Weights of a small GPT-style language model, trained from scratch on English Wikipedia.
Training: a variant of Muon for these matrices, 1026M tokens.
MLP neurons of a small language model. Each row is named by its layer, matrix (down: output weights) and neuron, and shows model dimensions 128-255. Each number is 500 + 50 x the weight over its row's rms, rounded and kept within 0 to 999. Numbers have three digits each.
After each neuron's rows is what it responds to, as a language model described it from the Wikipedia text at the highest values.

L6.down1139:508516451488470475521519475528420584480457404571486487551536589458483554528564506391454525462422498469409561483504488562560550546428490601498428499485445567615449456520474593516541445575567448536466554564521396532574487402576498460477448579524492504527431536548495462493442525524548491443503497534499543508437502507418399504510444382427438478601540459495525495511443530499371576570455
Word-final plural suffixes

L6.down792:452494486492413461421613403530570417557445440567572496434553473535470481520538478530450506355570496483544524544555550492461488489577431525459528479464560484495456488505484491470452607527460591387450495497460486511556521560459482514535563490462450536477488527474528536572467462492501421408510444471436569567554515418437592525434426512591531501547475410483573488526434528538482463506585
Romance name particle "de"

L3.down12:525519528543534503489506511523468459501483536518524504490511469481621458526468425495495512476538549497539431582530606544447477569528534526418458538514543453491453502522428479402478438565573566395594453535489491524404494501545466466481527490498469514460581545512490568510513488490375566462551495477498458479614473549452488503500545474443472473610508487554535446589483504482510502518466
Early word-internal fragments

L6.down655:481552480567588590520541485519379567437487588506486538505605526515495507564547496543440468517454517433546496410485468438504471512548538511513535436491447420504456450508481488453483471485485444497420545470428527458463543460503564461449492418568482480528528450547555560530509615581525546400528519567566577589515495504528497556410552425532597466480491446490544508482528461577515509565514
Plural noun endings

L8.down736:522486407444464508522484565528500546453553530432454411488513538506568470481579481506570518455490447499564550499496498498536505579498502534476575529489526517501514544526533502383601500500613446476568452525502515423387465462517457401482453434466404585541593564519510527573568454518454438465489510542471597458434480553470495518403481545580462517565479549475442501497556537450556496588500
Region-name qualifiers and fragments

L8.down101:493546588503513535532563495483519499450538569440510481532565473523555468441407532453449601443553496537472413458511489525465554563547387456579581582534475503598432385443519531486517482493472513543455500472459551544559505489422457487488530517590528495492527559392409513453504518459488532446526351433555504589443443487532483561510430468539500503589465538558497496476533461507582509546478
Word-initial fragment tokens

L6.down271:545573524427512451491386473522431485482481525444493483502562480535450479422449494496479437506468552433486502407515492519481492589556517488525505500461541484402513543498432518417487474488618566506536574426530505559504548493517516445495422456421517495547546416441474503566522455505563562470519471580367565566470570491454552487460516484500549546554597477560496535567517546594520501428592
Country names and years

L6.down727:509490520509545542528436444445427581439494427472468497569433458441421631532588579431549541494473508512505479538513424476558498486528410492499429470570504514476515513496546455458503536475515496387502445436503548516515436412421450508584434500533429525466523531477502444532518459493496478444518544428477415427496533436456614505393466522453536527556492483475504449439454501534437492552507
Adjective-completing suffixes

L3.down32:540552521559458499570457385422512521531431516534554461469438528472471494535427556451506405553561498397375547494444468498486573462516511516547433589583528524460487471445533374478537472451537484528470555472503568505463465501467529460463479538490505448446403406466509562499495542456553515487518577487462487538541462519502569481572504572581467400499430428514520536490555468420478547431509
Word-completing final pieces

L8.down302:471412411521519516533472496502563415527414535513515448374491528518503529476565503489467491560541529495437430431630464463472565514438445448531545496506495474507567508435500587548428477479490503478362539559559574436445500558458502439495502458530478436436559522563468493558499507442461528478559506493488534599369472472573565541521638443550516471534501525517438479431415551491449497518483
Sports results tables

L3.down73:526509499466478554448524517421498521508480494415467497455520503400496616509480634480453494501544543514527541534516429523494420490508499580526487468526583551587490524517560458412546537586535532494493586421552560516504573553600474472535471522451410581540487534529415515441493397509493460507560508555515521489528460470461554471524525535463600461515508513564495563556536467456519517502535
Mid-word suffix pieces

L6.down920:483446511511506378531550478560444464552438549602548534547481360552455478469505549475478474523525459556449463481513521537453437558518551482507498422502518462470456494451513509548534481611492480564519558500459550502592574410487431476508514493484408465432505499452605505553486464520504491526585455577519491519485486393547515497467500526454468643516476519556537527488503545482406502533530
Dates and proper-name pieces

L3.down531:488542607455592437507497510458443483489370512497494485507432554440496610432508478536501473398488549545464531498435579483474462470526555466485556516434471522536478543456461423439610540492456461571507562510472599570505465439545502519466495509561477506447513462536518475490398510500518508448502466533551544442460562502523577491506522520518545514532506499492478541534470485552481539522463
Sports terms and B-word pieces

L6.down1084:520497548478538411463490573520468454479489526470548470457477506596513538518501490501514528500558481415493548497476471475484564483576569517532572541463613527499560497494481544502407464561504480403551521482503429442464490521572443499419520469550520423478509491430572585467488549505473500511467437491536428538421507513569519489554507523487478525559419446534414483476404469491547505603517
Word-initial F fragments

L8.down16:483451571538500487460565497554484546472572500508379521460558476487626443477480557522489500405452449447500489531459482446454530540477522465585511471504530511420521500505490509471436396530469511476448580586492508502476544522396447524569506552539443519498486532450508511454570437500526528508446518555507511555525496548494555498493443503477547454539441429557459494545567499537450559558600
Predictable phrase-final word endings

L6.down1008:411460460478551510519533561428536450461561517506506518542493549507474555450486458495507479558529500585536462486508618466412463507475477469519601497520612469489573466574466541515541435433558490536491458540582446479459465456545521374444539472474361479492477470494437569492436426568409453566410475522485509483412520536485448463493460519597559582445505527476460543480442499488480609458526
Surname-start word pieces

L6.down22:389656535526505458538481473542449510521556472502414440440472477514473464425497403450499467521447391451555545488501456531500454498518490570530486480478506416478515451493561545511444439529518486502526439504473492475566474510540509438513468429597524464418513500470560515575571465571545501549508585499420490572491425530334496444504581572484459484551527491490453465412518422488453508513500
Named event or period

L3.down464:391472456498530550457443472562447486449467540556473459615489473584532535615503533594605539539411573465502490508569582453462455432539465510542532596446456452521479453478490465512527456466525437503538514489432384478594469595456571511503447458590437486374490516493524482487448573433447521476498506511519523466650496450544495463472527462466576428501492503506400566441577528532524466481522
Word-continuation fragments

L8.down202:480599501507506467510513567532489490475489454462603424498510521543484421522580420521541517439567547537485573393475516550484491519466408458511610463480498566429482444537466557477435475507462465508528541525422582535390474514474524476559447522581469507506443484497487497495501525491439499580515419549543425516583410449499501589473505515468585518527529506542521553486430585515395441480474
Place-name word endings

L6.down842:350560494505484435520444497485527511429451488458551509419497510447506521540597528521485455563559396504540445504511563496504498438461542560556488570396579524508457521376495469530614536432473456540613477612444476469576449556408501472432485440485482426578522524482446514502509478429459492453471475468456478500381516464581458557448483419504508552529539462489557574512565439490507604528492
Verb endings before prepositions

L6.down846:552488517431531422543453493513397539518582575435544552428423481476474556444532556507534444450531456539502428498604485514484473501526508468441467511557545504499424427519482475455465532438453434596472528452528543487566584504529446512458447498523531570427519423554456481491584446486532492474558588461470595541482510481484479491543527488456494364527569519469501440587547568493461506600369
Place-name completions

L8.down1115:483520545444521595440499469506356469509518555494509506410561540459568563569491455551582479555412546459562624419437483458482441436512455432442515542398482604430506496574551507496604510457428489467506496541447497533475535549509619534505413510441511528569486424523472515430603478482540476494542511461553470483487501472539591499476461535388502519449565539445512510492592549533530464520507
Surname start fragments

L8.down412:510477598473540373494458555481507489480594507528537459535447476533525475491492428469541476465509480479416517551568509584492483535522517443464510543401443495488560488504454519432473526530599465586463536512467619473626470543508514488555498524523472505500570503429543527442416472519520469567437513468470432528597528521516499480469401467478547458548481415578546451404551535623457494500457
Ends of place names and years

L6.down1142:495508427537485558557504532507569489546450501468487566489567480514493506556476563554449529474576402559463449534468420467523557488552479556569503476430484476581540504488449528487487539597428519470480554549448592543509543412515542560506438458390453627459519418503537408499529498500420559505553528609479598520482492460450477552482481514519470453531451465484532428483480602454570560519350
Person role nouns

L3.down689:472435520458489443501489515576454410481451540514513518512500525523509475579470492515521553513525541605469621502490601537491593531489602495497510488504533512567439365497510499623481455472449524555481525555516543434550506507504457478561460488526504420510550521492478508475552395482540548490586520524457408482453424525514479515569518478555555459441439510540531466535392507447490490493466
Mid-word subword fragments

L8.down37:567440391444553508438468500496514532512508514485489528533416464526507489493509529413566483515514418520484506549515539507457504468480562502591558494561465473506558430498502546510524466568525380514442497465456523556585502470545486443612465538533553504510466520545448403417458519536413563472489483507501382601460411534453508425494489439498412468444575503461549561496538516486557475537490
Roles and titles in biographies

L3.down548:485579573473551514515490481472558428472525546429484423502586484410478536472441462583632461530461484477464466612486479535529494516510450508562543435493536600494505504431510459548482498509570604519492429424457427467587495581487482534387484489407535529481539503521478517442545539500461557460434503503580459554400430516507462483438543453576437489463461471419439570461505510489508523517489
Mid-number separators

L8.down717:465466573509523512517475497437470511481537507546487504450543478577472569473498576563489531524506492507488523510449459519491487445460390525470512507511495496480426480543451478434479522561479479462505430442540516421523447493540557506396398514486459528522612467550390499457471459531490467499437567480501432415565505529470532413556538505475534420537410542495470471502560534553462480524557
Modifier endings before nouns

L8.down655:421427452525506492519444424494505435529534602492456544492541483515456432462494486470512567552488409489427506501582593528430512472513602457500465454544581494472413488526546616492561426512462458435498514454546497460493489506491496477447513536401519438529522515469480525511490571490631577574404572546324500445482565565542479462560466484512563487500471537501456527550433508493479413529464
Past participles before complements

L3.down154:464614517579534381458414553439444558494444536532481486631518465451533462483509542476519508442510437508507525457560453516528575531513476544572490509606443443477465443441489461550503575549380491520398501493428511508458560442499412522511511461469527457466486392498576473531565512471506513607499514502462524517580513459448565458441468489557531463495511426543496562546438470519497515559453
Early word-piece fragments

L3.down272:499499463542475457419427447470424550517472437584526536490590494538484503476480520416502500550461523495576444446572563512596490507541454407506502380516527467520530480471477499469487450539537538413556498412459439449500399467527432406586533456437445536490440585523535486459478575533565436503456512505446608472512486449500491541503554392431529478555628466522495432550511540505445536469528
Year digits after leading 1

L8.down55:452464406520438491396435482503426484502484464485443491418485404430466437529465458524574562422502550445493481497427520562557528562500506474471544516536516511378423457486558368477420441458487484495502382523454581459501479412467497578475507465527427479527482507388488547499555460489506418439403519495559453553550509480493493474530476541451510517537448579440462525494460523436442497467521
Early word-piece fragments

L3.down661:394502522509552426457537578563481575457503532463432566524474477561538468564522542531644476469469544458535562457504582588524545493463492498457487494579428495447480517475480559505514559454475496605463515528485528606553623509437561512496508506559509549507439472502586486486387525536489469482530589470603507571508402526382403525543533507475518552540494538468517495465527475567465408527439
Word-completing place suffixes

L3.down1104:502523531467491490479595496418504485405581494469452580446474491487473510509525450454511374383469425551493532503524498487514519531471539502467625477532455492589570564416524493515533499437386505525411479456540493560549461554532489486539550443551445519615519468424499540523501459535501489454521523443489492517468496539428460433489461479470473461485513471598446485563472432442491545468457
Second subword after initial letter

L8.down1080:404501484519564436565535538508468620467443561530585515525548431486478573539614439474479498525540427530535565447457521468530536497578462469530584547567496454509433589557581533553505369468578482511543546565564492452489548495487540416510500519393426513480545531575548462502401446513469512407478498627595494464474453513573561450559488397516511528521549462490505414382460521500546446465506
Historical dates and centuries